{"rope_base": 10000.0, "attn_scale": 0.177, "init_std_qkv": 0.0203, "init_std_o": 0.0037, "grad_clip": 2.0}
MLP neurons of a small language model. Each row is named by its layer, matrix (up: input weights) and neuron, and shows model dimensions 64-319. Each number is 128 + 24 x the weight over its row's rms, rounded and kept within 0 to 255. Numbers have three digits each.
After each neuron's rows, "fires on" lists the tokens most often at its 100 highest values on Wikipedia text that the model never trained on.

L10.up1329:144105094143163155153152142093093115119150118116095113142097184129133084092116147112112135135155101159109109136104097105101177138115137125124157106115154132100144143166108103097109147114109069114130079144135144110161132172126102147133106119083129128081130160124211131158175172132174136168146126149128167077120138127143102135164121127159169125105139151104130150092120070146129112122139173096140104131097096110062119142159189153121140114127130132133147137141095119122150139114182079155099123124123126183120138163107131119088130084125146135136108120085140154097118109130116150121128131103112135099144145166131120114146146160122121139119086131103081118172119138137109118129141114119129127098131141098126117158140160139112105121149140122130122112151140119130111119107134107
fires on: ".", "3", ":", "4", "1", "2"

L5.up767:134180088115137136130110128088105078125160129168157157137104100113165113131115125146156149177118152100140166141125072133137143143187112119091125139110088101173171139126105121122110141113140117096139141142134100112099141117091123131133126099126127106140130140157183161120176092129092141155106129129142105140135152138083143116092105148154172117122178124075138146133128125149109084127121150103115130128123101173120159158116153104099153054122137123119146142114094093128131137138150116133133112141123071126167126128085153126116057139135126098126122161107163138121138182153128127096111136062151140164155093151118153105122119087099127104154140110125106114143127152141106135120154101130101129129169116119099153136136171159127151125142097108126139136139150104100101119135158139
fires on: " of", " de", " /", " a"

L2.up585:115118155148123177103140129141134126112171146114153115100160149110122112127119135111154122094109115095200154152191148145135140121111146095141122104160143124176115113093153170118142154171162130141138125130124159124075133156123106168134116129132127129111082124135114134133099093142170167114134167124125115073155167153110111090097132129104131110156133120108146142147126115110097092116091115162122104124123133105149123109119130138107121133079112121080123115133080100146177130128143139139137106084149077118141099113148122101136143125120157134138123119100107129164130145094148182076144158121119114115169076152116112127146083094115117115157140133109139146167146105134150089132118122119118105131169168154144151088128090093134105170157147110125148173118121156132114158125147125
fires on: "9", "8", "7", "il"

L10.up362:161132159159150093141128114065141192103102168157122127138121141099154124158133061136099128130133127082124113085129154125130139140110099114147129194137141112098137128129121143088166145147116126120119124160108133135105179162137142104148170112159149137154121137148140123111164188099112136113153128125111112145152141132119193158123119094168152086136119145127106124120134115124128138084133113077133144096086175116088116125127100114135153126153107139100088171164097168157141130134148120172111135123129148088106116131134099131112126120101145109105130159129079099133119143115122145123182154165075123127147064121107110103109133100123120131133097114119132140151098105168080175122101139149161092124154163122137124110124158136141120099108104125169126133104139124102096098098115120
fires on: " ", ".", " R", ":", " -"

L10.up270:125095158158140156120162146161102080159149103141136135048147156104141128121111148121124122101166137077167141106169112114127130111130145108120125147125137105122135141180129123104154113139129133142143127068168142100134124139118097107162133139133144131139148128163130099136109110063142122102078132121119126140147181136078154100107121186130074119133127121135123145144146150123124124147132100151122072136150135104136116128098171128156127106108156135135117146125128105159134117128097083124130119109098128107145134126108139130133091128069112083148097140104132142118098126135152130101084122141139094108154155165113102139155113122126136119157126118124087157156157158105149065129135134144121100159164098131118125136168152157084140108159136123126145127155151132114125129160151143
fires on: " ", "9", "1", "2", "8", "7"

L2.up570:126146144158108116142131101086114166126110144142123124124104123111137136112124130187117081104140150143102141103148133119124165120137110128114177137132096135191102130113152105135109129113087158123180138137108086161103126205111128154106152075137114099150098113114094129169145146156145155140136118133117093167116132117114095166125132134145150119158154098102128128126141115127091070145135139114103170120115132107126128149130128150138130102150123122148141142180093102104094154145137117084123125139159159118133117075116158141154070162135105114134131159132125144101135154111185107124095102088121114149143137131093150094121098087126116116154077085093080134124084140119144141139168119155138120145102118089136112169166107106122112103154128095184161134117135126114075139134161150
fires on: " the", " of", "é"

L5.up686:154101100119092108123182115132126121103131140142106120121119155120083087098144105144129113104136144105176149161131121127139107197130146124148105127133140131164079189128081145150121125126128138066165143131133122139144135158110094129130108127138134158093175164112122135072139084078093157129147106137113098161084138163090121122161139160151176145152145120091112164123132112152092147152122150111150153136124166130143151146172119120181135101084072113145076130122096139130173095144101078119114109114119093096108128115135096158112146144101176165118114105118120152126123104111082104151126114125113144133149150138154125154153114099152131116135149132082176110103120115132104138154153136132110105152126130114119119138127154131147092102141088113160119168161120110146131100134127137
fires on: "2", ":", " /"

L2.up1429:107166148153118153172138145109118110143165152155082141111116120159101128097107109194145107110113078126080104111119149154134154132134150128146135092081091175118176125080098100157108181114147177100109161134106153109125088126124126164134132138104145101126089122135168133110146122133140151152123137124142116134128094106135145122088114122112099083146119135099101179133163145106144148123147121112099135114125124097135145108091120133114174091113109104143184113157112094109146132151151102142121131114146162124120069109199169123127104140133143130132115143104119105099141166113130123151154091117135083097136115137143125088097099131146107096151130096106092121104129132101131133117160161165134093149133136155163116151136120147147091136117093127145103145133127173139162162095141163
fires on: " of", " than", " approximately", " to"

L8.up1459:127110126126132150115134119152140118124102124140146107129113121114119157079142160133137177135137084147155119166092109114143149195107085120120106148151221129072096117131148151074144137108097145094116168154142121129165155154106141149153118125129131090118151127136085146121109134129133161168140145126139140145155128157086155090167104092160140103110132109133147132112160156144099151096106144104128114168123135109100109113121105116145168082177127117134100188196097145134130151129148116115132096104074131150109085139125064118107142119129153143145139091128111142116108081127096131110132121118108152138138112167129105121162129153149094111124142186121151114138127146150116070108122128136139092169118144115063136150114152131148134091118151143141114153117136149158071119140114117
fires on: ".", " /", " de", "|", "y", ":"

L2.up1538:158131126099129123112135091157115123131127112139102132121143109136129111127152172148162115114126139123167109106122150121124108125095092144121152102124164135137148075108125123106100174104105097121186183130132106136148097127080120125115151135134192114149122134138116144159117096127145149145116109112109140125151133124133182148124115097089118132133167100134075116108175123139105119130107119104200124162148113106087150104142131143135112106162122112118122142162123121147141116138122129102137150082133137145110135068137140108126095121146154148151136121110114144143096099096138123113154109118137111144101118165094140128112112127121138103107122153121094166172105125134109120146124160138131116142107140177120147145141154161159088145114086112121145124108097146146118094141107186
fires on: ".", " /", ".e"